Weights of a small transformer language model: 6 heads of 128 (1 for keys and values), 8136 steps.
MLP neurons of a small language model. Each row is named by its layer, matrix (up: input weights) and neuron, and shows model dimensions 112-367. Each number is 128 + 24 x the weight over its row's rms, rounded and kept within 0 to 255. Numbers have three digits each.
After each neuron's rows, "fires after" lists the tokens most often just before its 100 highest values on Wikipedia text that the model never trained on.

L3.up2319:144110164126138136111118128115142134132131160051136128126164114128131073137175099141124125091113117083154108131102152142162108112136148108121134114149124145139150152098100080124133143121119127126144137148130123131126127129111167115135137113168138147126127147120119147101118134120123128137147115086105128073119122155126113135120133121158167111081130138153115111130103107105127129153160110140117113166135128119079142116118133128073139138099120110135086100174138116154143108066107187159146131143109159144121092133099139170138124090135089133120148133134126149140086107131111120116120124122147156155164129098125135141150161115128084100123164111097113096118122137104097147120158126131123134199125156163136127093143100127146103207170136087139118143128151125124102170115127112
fires after: " |", " in", " the"

L3.up1701:124166140118166126155111126136095139104101119124114121118129148149149112114121121128111154150128088148101129111138092117186099085151116097122149127147133101124145121107100079137141119128159126144115092143104085127187128175123167131141145077128145142128121151109113098188086104152123128101136139128162140100101156171099099141119128132105129151105071162176116121135148154157205155110135136083148163106121127083135133126155135111125119146122106119113110105139081159145130140120116146122075118159153096119134124160123093130127086092073153113152135142130147111116110196156156112087138143104130087141136114096128155146161113124116140094152107111111090150132131160135132098111125165159158133117088118158116106144113095158135136140088096114138151127164117123142115119109155142
fires after: " is", " be", ":", " are", " ", " been"

L3.up3637:152149137083137105160088135104162123142132157131121105092142138141097091141127092152122165089112115158108136120138113149105092113135125117140150099121137131149109118087101149118153139143157138128145132077133152152122130131128071107108108131092092107116147136113091119176108154146089097108090153128131122095161158130121106120160122105134108094142131100125086156137091118107131147122102155132116131146129093136136085150133110071117136164128124163180173116130120123143116129116149124149117119144128112102142124116086138132141130148119155148136199119106119113133143123154104071133154160163191080152119160127110169154151145122128085118124101109111173105145140137192106118113121154111144120077157116160078131140141131123137136155127134104097140143108158159122113123174167161
fires after: " was", " is", " were", " \"", " also", " been"

L3.up482:137118113133106148176147142090122119107127133126105130139140153113127147115131096113085112094151095177135099144119115146200090195139074132093147134140148132107152105109142128150133102092179106083124099130155108153123115125140158142107085163134127135139130139143106142093150137108112105126125138122135117095120136140120124122096123084129160122103147165153189161173086128093159129138128126122134141133139110109144099073190150116142130187096104131133096103185088130111104126129169145154124119096159143174089148158110135161141138099132122155126152147160145134116156148129094135108091128093119094123148147079105112125157103124080088102155110099168164125073133137161132121106103130138145140163083160138143130171129129159117136142106119108135117147111080142126104157146084118
fires after: " to", " on", " of", " ", "–"

L3.up1192:168166151111142105157139138131147117082162082130103131069118163118115097163129125126126134099152088106153132144106108125119083138133150118089159143134136122144131130171110109106102108149132095144140090123167108116160122137121124096121140139138107130124101143082076189138132093137060104149144159135122120099101137183113149107147129115128150090084095108127149136090144195098174122118118135144132115128097164094138131125133149104149157148110142141125136131142184156150152163067176138156110099130134150120145139152088178144171129112115146118162208128123122152105093099127123093146129130137175100123105164075116164120147138097141114134101105086153099132151153147115120128093115158125162129154164137113084105159121108138123176103091097082108135133131116130154109149151155128
fires after: " ", " −", " +", " of", " is"

L3.up2834:092173152112160113129150124139107161095112105063106103122139153108139121124162102104117080149158144138128082125088179176176128139059137116132123133122156105096121101107128108141143146144096068128162146092120167134124096143168099081118121146099127120143118134122115155117139124137141107126137145145102089088152137140129128164114165095139129146151130129153093140122140092102152114129123126146158141152148157105102113049172107081098110155130093143146113127154104168158108106123106170129112115139162126184136133132113125141123113110116150109158146166100148158055147136100080130133104084157141162124133095068093143124145151094116128133130158127140104122125159159117135167116114142103148131152142145112120076156097130135166125148152118128148128146076127168122095134140145097
fires after: " to", " and", "–", " –", "6", "4"

L3.up1431:096099088141151125131134110148156146112148114119129123130104114091122122122076137112117076091120154132082108127140108144143109155106097137119131118171098119124096162094138159153106132123147158123118156122149139148123164116075139096149115137109177140103122114097119152142155111118121123080105115082126118121156161135164109137135142110126131140077119137159140123150105110103186179157113128102143126071123130155105111098077139175125139121131134188145154129159115114142110150123154144142153120114102087137127151109142151147144115110085109105126135134134153136103166085126129119151128151118131144128142136113109163152099096142120113116169137155160131084148133130157126152138180129150160151122147157100127139104160135135098108137078134110161140097114145133173131086155131139
fires after: " ", " (", " |"

L3.up3536:105134084164126159141142156133126140067131137105139142177092056153130110131149107163151119121118133139132151186112121092108124107159105073153129083150092136085147110089116116095160130137141096185110161150172095123125124110102146108096171124139150150088154125100121142119090140149130102155110139115115122118139189189080113127160141140132141137118153125170113145140155171171136191122111095150143087122116105084130122136111140155136133151127108094104134151113137133134138125131135159131145117136119073183146129127104090134111138129109176134122167091149133152118133134117142112124120174136136119139110135140162121162123103150118109143118132127149112112149126153148154164112143112137157098090133162113126132126140118116097160129157141097150170125124097107118145129157104146
fires after: " ", "+", "100"

L3.up649:133109156122136101096120111116142121097109128104083102106121148156124118108145116132150132134147116109108125123102114117136117145124082133139143124144113123129131137109073081109122141134155048107147133088125144113133138126124112135097169143141120111121139095133090154119155094151130140113134111129119088129094146157133135095123121113117091116074064148131149144132065155087140147155136136138135119146119102110131089058153162121141124179102171109111131125135094124143099164127130154154187168167119119149122130153151125101127130122148160144144133134089174112143143174153157114105114116106168114153164116076095155104147144065146076132119118121119134149122114129125136126158139120121142143130124134168134137151111138161145109132140152132128121155126103158157076162063162084
fires after: " /", " in", "==", " on", " his", " the"

L3.up894:110141137127122090132138134117130138102120166123118111069103113067189118133167110109090129128097147122157117166090136130127110164142126130130078112167143118163125117087109097151139147165130135124141163113156140123149101097105159149129108107120124076145155117117129147132120125113159114096168075109132079147102153131070100136097133105125135136109140123145151139155133133109114160149123127129163123134141065073157102133132102144159071104075140087152082137141119121118093142116138143152122134138123152190138141105111166128147117102117110143161115101165162139136158153099151108091135127106113095119179144134111115126106073126074150138171149094147114153132119137089105133113146132173145114084117105122173142161132132130116115156136120121100095114128153141143112123139152110
fires after: " the", "201", "202", "197", "199"

L3.up2975:127186105137147098108097145120106138109145124126126119128139153155153114118109120156133103145125116144122106169145092127145143108091148121153104101120144149082123139123097123170129127115096126126135130106134075182192150136126162127109088119120113142127108130134111126149103160138151136113143150128135071134181133169108127151109111162123147131131093136088092151118131126181154176119107111125123148125136173083131077122070148097093108136108132160144138159138131143141155125091142145148104107124094087146104135150115093145156080133081140137099166129072126127113096110138094060149178129127136099114117128111124171157128127152069119101128149091089092141128133141151118106087132163141184126150121140131088128117113112120144117128136116128137097148113135095147115136122133150
fires after: ",", " are", " is", " was", " be", " were"

L3.up3603:108145133129152091093178135109148112136147144129098108090107133106127109115149120140090113124164116144133135141117089135135127194129121129166149155117079119134062125106124133165124124128132124148154150121111152114145116146149107138138123137125118138109128131135141139160119086149158088091108125129075108103129150106136117077069128128114154172065153116107139114146138131121131129114096100118145101146097135091151095130103155113165090159126102120128096132139110098125111125107179148163149152156119107134137140167122108106148098143150148169091165120123109175117155124098116126107163117178162122110158178112128151146129137108081192130152108140131105157137111120119107104142118161106172139146107129108114155151106119119149128131100131135174116128145149120131113141132143112
fires after: " the", " The", "'s", "=="

L3.up442:079171120139114142138135164091141092120160124119102132072168096105137092144147138129150157132115143161111133107155156137131090128121110120125136104122118110161098173114107153154125094159181106115129111109141157125116106111191120143140088110064123104133115143117116137155118121135102084054083118143129114112104136156130117140154154138134116094130115159153113124118139124144160153122125154157105138100110112120130101172108153149105132142125128089154128109127098114133134133114126166128169139127175102137102152093109152116079093126076147109131178112133116139142123141129111123127127142116120094158114142139103108097112142112133163117175105132166140137119101199099127138129132136141138119136195125114112148078125075142121118176128131151125150127131171117160106112106124147
fires after: "==", " ", " and", " the"

L3.up495:113147081151138111140145112149129125125112085143123120183131133186166154111128152123159123132094132103147122125114084132161162115165152080123135096140095094128069120117140130122110120135135139133156102103140158147100107140136103087123147108151145142163126126156130156145109155170105111110108121098149117153134156124121114102103165127138155133161118146171107131105153126129128177163161162107123140085118133140121094140138131127099153099099097143124094120122136118140137156128096140119125145181124119161121162136111142114152113096121102134110152130181091112132123125131123127126135132138132080146173160132101154104143097112072160169130105149122152159128163111126148110124149163129124148074090128115098119145129103111112160169138117147107096141142090172128124129114135142
fires after: " |", " in", "|", " and", " the", " Awards"

L3.up1506:128161147123138125121120116127119127079108129122108109120116141120124118102122149136124095122126119106162073066085077132152120120110125130113115146170119115143100099120157121156091140140133121132117136105126131110136138161118145136132121124081142090110106118120145133122133154107116084130126117134102135094112142166115149137078089120158120142142124115173151136147132091143115109142165122106136125107108145110177103069131118135108116140108105110140130139142098105147116153133134134149152148144091098173129136138129114117124109127082157110168139132130148102124141149136065123148149130148131102100127149129124126121139122124125155165138176137174138137157126166162088120095120163108170134139127153139127085160149117107153122188127097144130111140101106165155121181126147145
fires after: " ", "–", "198", "196"

L3.up1305:142130175159113131115162127113096132099152148097087155090117091085122117114144127118118113115135103174091143117130092130119115130156117164102116128113103111147136155119127116154146148135154083113150122135113136168132158151086154131155128129079121121157117118128118119110166106129094117122160120081108092115135109099123121136126114100121186134116124125168144122138134164129113145089119129131139109145111114069093084120123155146145114149141131110136108113134061117133105111094128152151123120166100135141102132119125180090099103128132119115151154149126106177131115114096174095119187144148132144121110149106121149142090124135165160145144112118144125135123099089153145164129134091135112124142124111105156164128112081125147096146116123140166102114168132097135109145124160137
fires after: " the", " The", "The", " "

L3.up1224:130142098132118151173174114093125176123153129099104106147136077108109150120093133153139114136147101138105104103118090192133126115140118134165134151144107128161140096120133102159118094124162112128147119113096147134140119156119139140141128137093113109155106170148117119142117144114118131164069158133137141119157180102116144109093100067129153124126118111168144141120139137195151155101135126138162147128084138061122117089125142124141127150079125120120103111124118141124088158130117134124094138135138100124095147111079114105124140113107124143203126099157187159091114155112165102120170141118128109120142114088088114161116122118085127132092109119159097147111159150200109103119126157141159154144131141164064119144136081132148144126153150160157163131146134153137115120131149136
fires after: ":", " ", " as", ".", " As", ","

L3.up1564:079161097178133104123106125122126129112122132126139102120108132132159178102125139090132151128136115133116117122104138114159143104111169113165123130151079135148120130152149114146153073099133102154108113099136119123144123156128125099182133148117099073174153129115089139099044157152175099121151178113148088161116132134115105093162150127101136124136115111132127117085124122124159131141144114130140154085097136103135103143124097167105124117136102137143117096163128114154126120061125151143129149130102129147153175104112088145145123104067130154140127097154118127108102128163060085097146131152122142105109127152122099124103145131143144137155116138167160155147145098118133098144098147092112134073121102113089129129114135130148166138112166119120133102144099136142121098122128170
fires after: "|"

L3.up2120:104126164138124060183129157104123148107158162114080130104132129140115084141158136114128152114075136114151110119081126144138118127155125106145133093158124134178117107121150071131089138127102146149144151131154137079144147129117095118136120135128137107130102146111133138127125169143119129126113173110117095134108142123134127099091122165135150117141135084122140128133115122119114121142163122102141143171112121110104122129129116099118159141113105156104120154163089126153106118126151164141137127129114139174125129165079169131132111109131103153142127079110144158128101122140137111133142098114142136171204166104089134119136114147122130156100124137125171151127126076154091122113141141102134148155134124148105111089110091121134095152136148114109118138121139159127135168105136118
fires after: " in", " March", " February", " April", " May"

L3.up1558:125181125129140120141123138109147121106120090106120110146114104157102107081168132123128122137146087141102097181143142120171121135124134134119112106150118097131123158108122127136102144130142094073159136126108127126191140140164117171114116154152129125150151147128095177118112086137150118107142156113124149102111160181136131136132149094158127113124090118142127159130143116137121099158104089162125119142092132106124114098190119120141144187147148164122183145117177134154150171124176113146112138139102125110127118107170124117170095106141147134153133067132166128128139114151047122129163112118086138155145125086113131139161153110096074127143164150164142128112145162131116091148114137121155083128173149150095081136142098119110177127133134168125095139104111131125110117168113124
fires after: " in", " to", " from", " of", " by", " at"

L3.up1160:140129144148132104145124145104136176127139127120133111130097129121149144092123137107120143141106124142124158144136113137184139129090102142126156141146154162145096128123102147100144134157122115126140120123076169120102146125121108152148112197125126091131162156129143126116125119128095092159130106075142086098126123098095152101082129134168139120107113153130140096148093118139103118126154127107137141159099096108167133108152157119131135140109128133143112122141097116147127170129141133146158155172132152151149141159129154122176110145145137101187154142114123127110143157106139087100155220121130090114143168043126156126167168116074145119112138129101139149125092111135100136121136102117125133113129121126121097126124131135160121156095109110110135143126153152115100113170115145
fires after: " on", " died", " at", "On"

L3.up1697:149151119112124081147132148047092179127134106140131101088148112083115122077164105128131093148131112121128133130131167165141103157112116112139120133146149164139102119110086118134129139119166137112145116101110113114124117173154087130121110154127144114114119154171128128146120081141138133149109147123132138110117215127110146099111121069156135104118133150111149134161115152115137123121123099164118107133112140108147127099091154079145089177135118171135123118123094105098123132106178114148095123155136113148111104134119117109203080086129158134129132128105132122075142130159164150113153170120160131119158115070110106148151123089086098106136121104121127127099140130175091113140114136143144127122125101171140123149108106134176132149109123119125116126121109148135123134151145168
fires after: " by", " as", " on", " to", " at", "As"

L3.up3841:136141126134151099126160127122161140110134107089131141137098102143146126105163184120091120119050129154100075148115133149141116095138132092106145150136116106104131148110147084158136114103135122114119129134117147103124153167118073121116150128125165078156155112162108155090165149142120138080082141151100113094105124134150092133134126118130114148119073114129094159147141116140097115137128124142148118145083125139154132064137119136078135146153110144105167145112121175165097124137155140115157113141077121133152118116094121147167114100120185148147141102118138190083144125128113140085118093116117151139137142134111120105168155095084138138130168098130146178137144125142150137121092150119154139154084148133087133129132135157154129130144157212165126118149147152144091128093164104
fires after: " as", " in", " to", " with", " Festival", ","

L3.up1567:107150121140121133114126125143145132091145137123084104137146138121140125112119122104147126089121139115112131168119168078087118126145118076100110085148134093149146162122124105122107147153142109164138167104130153098125176099113137139159127153113129144117156108184131175123105128162036136097141180120134104130138179135125085076131144113142132108108157131122138148107142084135114177082144077119121119125116108092108125110073158122099149133131107163100136128152153118109153121117169141178126152152124122119132142121118145143142115090093112172142118120113138109060116090109112114144105110147120154162151145105121166154165095138111116138107144117128105144112126165153146118155159122123129181114083138129120118106107121140104101175161112121123121081135168178114141109150155134
fires after: " ", " (", "-", "th"

L3.up1213:124134148132153166142112158132135162093063130129064123145126116130190083094139100151148097065155127132096136138126133158145098092152120112171097122129105122101114115104111093125174115119145082150135091141134171126169096161182096117149111144121127151148098123126110102178135144115128068124122111118126113105105212138141118143100125132131149162127074137182122119141117132164177167117128124112116100110136130096094143155172157072096125133108107160134125096125151136132147152125143126140091140122151114141107115165136117124134070172120171154121170131114091107100101180132131095139100130152165113119138179129132167125148121147119142126124118147117133139125120158151110111099126172149156143102119111155121115087151087136159125137113114130131163134094122151103164109135109141
fires after: " was", " is", " be", " been", " being", " were"

L3.up3870:122176120141123121159165125081169138145120167144136126109126108112121145117122130159120147112120145164100151135129092134142129099126131126130115068092124138158063140129138162147107140157162090152153118097149127126111172144134102091152119124101131112082145106144116134133086106125133097158130149144117098096167177154125152103125117112120133121115091111113149142142136121147136101161099115127131165101121130115089100135122118082117118157078145191151135112133097118111151106117144139144134121112127141144094140130047132129102134119119108125164128140107113129147125092114113127105131143133114147116105133131132146177131076154114156159189157119090110130186117065133091104133103141150143157145173153125062167107144127140141114131085135122082129120104142102116131119157124133
fires after: ")", ";", " was"

L3.up2946:111160125151137162165112135123163154105122144099120138115130115164116172108132151081098141153153110145110130110075138118148162095107153103138163141144139136127115112081127064122137113134158151092137136136170159137156133096094118145103099097151102148142132133101089133115115106126134098082127121127133108117108108110147119123135138109150149136149104115164128088140128098144135121146127157088144101118148087093138130117072114122113095160097108135182164142139113134119134123107096139143092153141124140131178146152107158118112112067075183142162169134120124106069145150150154126148158155131150098120112143085078172127135154129118114124140113114105142138100100138139147133115152109116116120132129102133108135180120107152182137145129108085101114179155155147112109118129144129
fires after: " was", " is", " been", " to", " are"

L3.up1850:116150120133123145182127152087112137123110100090097143110134125100119145144157119120143113151127088092127128134122152161166092120134146144174106053184073162155159096107125145111133105151129141104166149107112119152152121096129141150136113127109159112150126151128136146140105107145147128090165135123125132118126163153119140156111094069142132139145100138097122128084097122108103140179133107154154139150102127098099133081163163084105084156109145118174123112127133143137104140114143173141086110139164149171119126171121087106180120097109146182132144108128125166122119121117144117092153118115150113136174146124067108119135117122086118101158136110162107151091173125154126081138074102178165128109137120132123096172146085118103131139134169146165145141121128131153112144121118157
fires after: " in", " of", " |", " by", " to", " for"

L3.up3550:149142122093098149171162123105187132132124123098140148112127080126167135135131093100151099081135098134172111141122136160178124159143114112124220140134116155136116159117164094130159110163097147122128149097161148188137126096118110119150110154140102166164099113090104131115143152123098131116119112088080127136142115116134115090092117126148119142096114152165136117109083138103139127137096108112154109102161110146160133105176146134147143122105123081120098125093166162126090174153099182135125104123174101152127134131113143128114147113140097150099128116136123115133151120133128109064123107124141100171149164118107106089161132112080080127105123098124107142115175110124134136081129113133152127154111157145101115165134149126117144120123089111097174135146117152157115162121139142
fires after: " the", " of", " in", " United", " Supreme", " In"

L3.up1336:096164149136163153160135109115130139089114155120109149072113128134180088125126103099118107147126115134138136162104141112199108118107142158131124102167122115160130116123153151111092125148099133126162130122133122116143153136132147137164133125116139097140165158134135122134116109159140129111169131103141136135117111135092150086137125130139125126093114147148180080106151118119071137149131109097154131143104133094096116101147190106114127187126130152119084164132125123182142118124129148137119096146113150163132128139064128087154111107103133109152145140090081144103094125111129125109146120099108123151175168108069104121166118107102123151143129100144112155159106137163078100136118122145102120129127140132149105137149097192143136159105122134112139146138179153147140175138142149
fires after: " the", " to", " in"

L3.up499:164129109109134146150151148096137162116127143137100114137117098121118136118196151114139135121091103165113099130119121167124110124125080112129110120145148144095128124101132103141127106121112153118135125142126148086177110129131100157150094157117122156129120122117104117140118134104056119127083129113122122084127129133120104141111138122124176130106161095177103148157108141216156145134146112127116155130101129104135129079111116122105148137106137119143123114155102129097162157116161121169144139123156103094159119152117140130121094095073109143161150118150188149088198153163134107126138156108126124156139099067111110104164119113095112116122095066136138144167138170124086109099149163143149122117110110129121092138099114119153096154147097108129120125128108138104124105108135107
fires after: ".", ".\n\n", " As", " as", " \"", "As"

L3.up1881:169168112094117136111137166103115163087102121116162145132110089094147137104140142111139126134148093138157138134092091122109128188141081131138120141103142092117136135083100109128111131156132091135158102107167165138153126151136104124125142169153150108088166130122132141135100125123141125135129170153135103085121176151109106115117086137178103117103116155139155122194139132110128154122127102148141155189120109112123102083171111118122119137125110142101149140147117174145091133134130114113121112157137139126126140179141149137138112129098151166150121135118127127085119136150105161138125134138114094160150135077125137145185095111143110122109144120146111130127157117137137128117129130151150115141141136151108078155118102157136179091140136122113109119094128137165061142124172129
fires after: " to", " at", " ", " around", " over", " up"

L3.up1036:159161160152127117130135148132130174091142133092076149155123099121151137095100103146090126089158112090127128115095144162142151131139102130116163123143089127121128154130095105090130105131125097159111132108174119116123127090105141171155134143126122139116086127149147148173102121126108108138119164119117133139130193100112089161137133150119116113113144152192141097118108140200128159080095121154118101148045107082101099127149160125130115162127128090091136110174183109138128156141143147156129122131117113157109116093098145124136095153135134157144176131155115103088108124130137115117134155139123116111129144121126141150123155113092112105076150136122079128125080149170146155100158137141148130174086125117103108135149120162160133102126130183076157107089139109140115165168109166
fires after: "+", " +", " −", " was", "′", "±"

L3.up3919:132151153150126146118131141132161137107121151119151139135151130128152105083168139134124107127112111152121151151119132116126084125119150101148178062154082135165152122107125071159178130133126094147159150149119167137152157131161142122128116140128134120090116160118124138139070118128132130068153155115089090116127153133136142084111095104161160108103115139126136116131115123148123190134088137090128118116125119123106131144121145137120124132110095123113120170101112112127152080131137148157147179119148119118110120080088137114157115132136136164106161078109114146088136127104090071134151143179128116142101107119095157163140132096111134171115149109113093126132129125109106145141095124153134118130109094134109109125092091141122137141142082104140128117120111140127146118116148153
fires after: " was", " (", " ", " were", ")"

L3.up509:114114195145152155101179147130122126142168137131141159083134148094105117122142136169112110120172076102158168166122103146158125135165109087113128100153106154178078158151092120128133134091124097117135127118125073191149119132097121125092148133135141104158097146116127089118132131120092114076120150141136106111106107133123106124149105133143120124116100123155104129126139167116140126097121133139170112118146127079143105119162176142108094122144115133130112121129097116139108101058170167139108102131125139185147138121077148133151121119146158102152130105146115163083162119116164112125100171123171134127157154098151127102111103096153090137155096131167099202136137122175147104073168125118128152152098146196138104168106166145162114138116096121160132143112127098115121123104133128
fires after: " the", " of", " +", " −", "′", " "

L3.up523:123160124132115109116149146122119123100147137080140150127084107104177151138142115106106084128121122138106110137156160091184110166095135126144158135123100137105121143115106131129117163160141060163164132132120122150140183162151119098151083104100112061151133125143163082140129100141160153105137151127099120136105149170116100141128108104123136117087102114140150138114134160114154163136129113158152138196121131098129104139117155116127074139154112118148097110128076158145099130070165126135101097148126120157084153114081130094097106167101123114121165160101131102096093106079127138085157104097095125104164166140107133105178117099101137160168161140150095149130113109108125109080120174176172112133105154157146147133137100113119107119121113133143118124086155120175101131131117151
fires after: " the", " The"

L3.up2930:129116142125137119123157141101112145127140111133127079122124124134130125143150124094102122111153091101110125160104121129184090114139120105103121158125111151187133117161152109126142110146095143107166142062114160129156128084142114113150123153107161098133136119135128128114139130159129143127140108116129120146077145131153140128102136148108133140154094114116180129176122102109122119226142108146163112126127111110157132106147147130122129147151158152137130141134102116141085144096143107141096116131151114134137121131109114129125127091141131141125096135067116153106165157139129143159145143122137135158160166090121153113124127131161102142097095147131115134129119111139107138181144153138131119140149133126152055178118123166178124146106116114149135104146154171108064091110117125
fires after: "°", " medal", " v", " (", "-", ":"

L3.up2532:139184121131119140127153147135158148124131119133172167129118108152175134133103111145116088089142094126149076094132126201124111099134112066157134089092113143104121108140145130133087128126122096094119126105157124139085137109145124128142086174165129157107103136126067150124133096133115120122126159078146088131157159098121065120152114161112128158133113134134119100118101143126132099107116107146144163103070174162102076082117094071100122129167122156107182092142107123158130151154170155115122159143160140123148124145126150129113154090141167152161117109121155146127129122146144130119116159144135173143135149137138140178137130122130091125118131125131109149189157100154145145118122138110142140113131150162116159140120126094128142124130145140120135152129148091116106149109132149
fires after: "–", ")", " kg", " in", "-"

L3.up3858:112122122130117089113173155133130139140159171090133112068120103122170119152154132114101099153138120117149100110098150118160095120139121119119123152121102124165100140122126135137110126172131107107139120159119102141168128144131123162182074121139098091130160143110133119151145082139149106107157129112131107157104134141112096074100124090191138134109113109172126131137114159089081147157135119127117136129140110104132099142093114113147110152093133112133121139116138157181101150104132164127103116132097120189119177131096140131131084113128103150131132125110151135117159111098097092121155138145165089127173149121126140120163126084098123138104111126191106125153102115111112126119125153116137134096132126097116076160097131136122129162147110094160133138143173167135122127173117120
fires after: " the"

L3.up838:140153132137125141158131113073150146120146153105103127120134119145123148105130129099168140084077079122141143110134136138120173141149158110131188139168092126159104112137164095132096127146107151137143171077114143137140145136110105128137110145130159134083117106120120129111116139105117133096138153119091126152095108148126076082061117124126149110126121116091078098099108101103171140105116100128142132115119130118142154126111156129111127148140118100128087159085129125140140150152102157159119168136150163103139141145082096139135132142134125148136130096115108105123149118109075136138130117091151107175186157112150164122134142124110152178066072108107157131164110113135117128085128161118111158112103127145116102169156131122115195167159098116123171147170125178158121110134143131
fires after: ",", " in", " United", " New", " North"

L3.up662:127123145115125094099131127149118174092101133113048118109106115074121125106141163134096116108132137105138128085095142136126123135128116160126130126111104128152113110128120103122112125160140122138124135127144123103133125180130113152155134128108103103099129119124115123120170114103155094139164106147095144161122147139088134143140124158136112096138133161140141114165128149145141138149129123158131148105102124103129116103124180138120093109120139110127106126152130152181110103130141163149126125145115135161113120153101107109170105112135115137153164136139096110153102144119111089076176119108195106143130161084080142112125143099137146103132151092150121113083109134156106147075161152108189145144170139156145087160074089130152163145127106128153141148103085160179132113134106138
fires after: " the", " his", " |", "'s"

L3.up942:126139188132089127091132099151133149120127143099110133102154100129147083114161154178140126112121082137113108127098133145143125137160108101134115132099145134159138136165129117170126111151088104121168170112143178136143111139096125149081154133154152113104104151129120174155131105134111128146101118136142087131108136151105074131107125118116127132156122173098127127126119119137151134140140125134151126160129140135105097068118135139103107158143122116119118166119124103130146108087160179146134139136115167152092156160139111093122111104146109165159137150107123146132121170115134145110134115125139155111158105102120138162142155091128096134110130118089106150106126111123137142129102121098154149164176128126140135109085098124165134164158152149137129144142160166153113139136136084
fires after: " in", "-", "0", "5", "1", " /"

L3.up1324:150169152149077142116110139107145154126151125051131113129111121164174113117140135048103146065140098096114102145131152178165112143139105083137128122179130152125106160153118119107144116162165128089164091083122139118144092134180120148099139150140125085131159117117129131144066118110119144096132147103120115105065128136079110112139145131105106107140130159117134129132088143106103102158137131142149121138134140136158144115155158146104132124109155143099126092130169167137105120102143147172147133108096106188134087139120106096119134107126123127154144124152103182118104157096137141160153140083101122144208122118132117150184155086112141114165089163095154130119137104162139130151099142160129088146146135157113079123096117169137173099117133139140134090147141091154105109108187131
fires after: " of", " to", "°", " as", "=", ":"

L3.up2149:134174083133109095136132107088126136123134104103096101123159109074123144151137171141122128137152159142090129132105118126179129116148081115127093111109099115163123136091123103136110098153128145099144176101163169122118111124143126111118110152085119094150123104096116128063176164097120116120146105155106154098097133128131133130135120136095105145133129104143112153142141118159157125124118129115129131092118125111102102123114121084069109095134111147121116140140147132149119118077119154153092113120133122184161154119123121170092126077146127127145123166103155107106150160145132138123100116098132100125120085141144097118128133128147169140138139125157100129154116142126102132071163145090146109143137160119125139101134099148175102138115110188084142122154143193140106147150117130
fires after: " and", " to", "–", " until", " "

L3.up275:131125143142152090127127123123097166138139090100087104144110164124155113090146110116112110097094141107127118141129207134117124129103113102130130107122116117143101120123118114111103167149086137159144167141085170137147170107169093130115144147106100125115104125131079103127070114136147110129131144108132150139130123170128093102142125107087131103146106123145141142129098151137152128109134117111133107173094140112146083078130135143138142186134131144131133126134121150158135156107176143141095117120091131170129154173112147121153113139127110125118074121107135118111116148124146119083128122110132134150156132106120121125141123062153162111094171156104198153099106128117078145097141155070131165131183133131147082111100095125121124141149125098121114105124129177164139150140155151
fires after: " in", " on", ","

L3.up2212:098134102114147143113117133149160165142083147117105113131147061167153137128121102115105092140122154122155098124112129148131110122145122116121106129154115131126153122089101129155147130118151134117116161128129132118094077123116134192113154081124096159113143116106129098098134135125118117149146092138094124134099168151123161092117171123122142116133108119136133106108099147129148148102130119140101117155112092132139100099157151160143142170098111113103096133134164154136121143094108122133122143139150121155107132107097153110102101117091119145135156104149124128137155110114164113098130165143120099142141134126108106112129087096120101111166141104115138140161127145146173150136137092149123141057093112167190104086143120135174161135116123141155170107106096131199101128126095119
fires after: " ", " —", " /"

L3.up2169:149110159133130093103129167123129120103112156117104117091140082110176149155130158163121130143114147177147124135059122106139129105125141154138158108120118132112137147130090149184106121148134068150106136077135118135163113124145129143125091163151112102139167105136132103156153142120084121119145103106120093147146114164089139091116098126127123146135144146180116114117166123096125127136130117139094142123115115119156104115077127107150097183125112145120118160143136154173134152107114128138123116127113067154116153158093103119141131086073123113149141139117123090121159123090109140145153137127131116118140137135123107130144130086132156149131095120178098132133101126115126127104142150136144114067114137100151128175140134154150148110166099091155113099118150120193122159131156142
fires after: " the", " "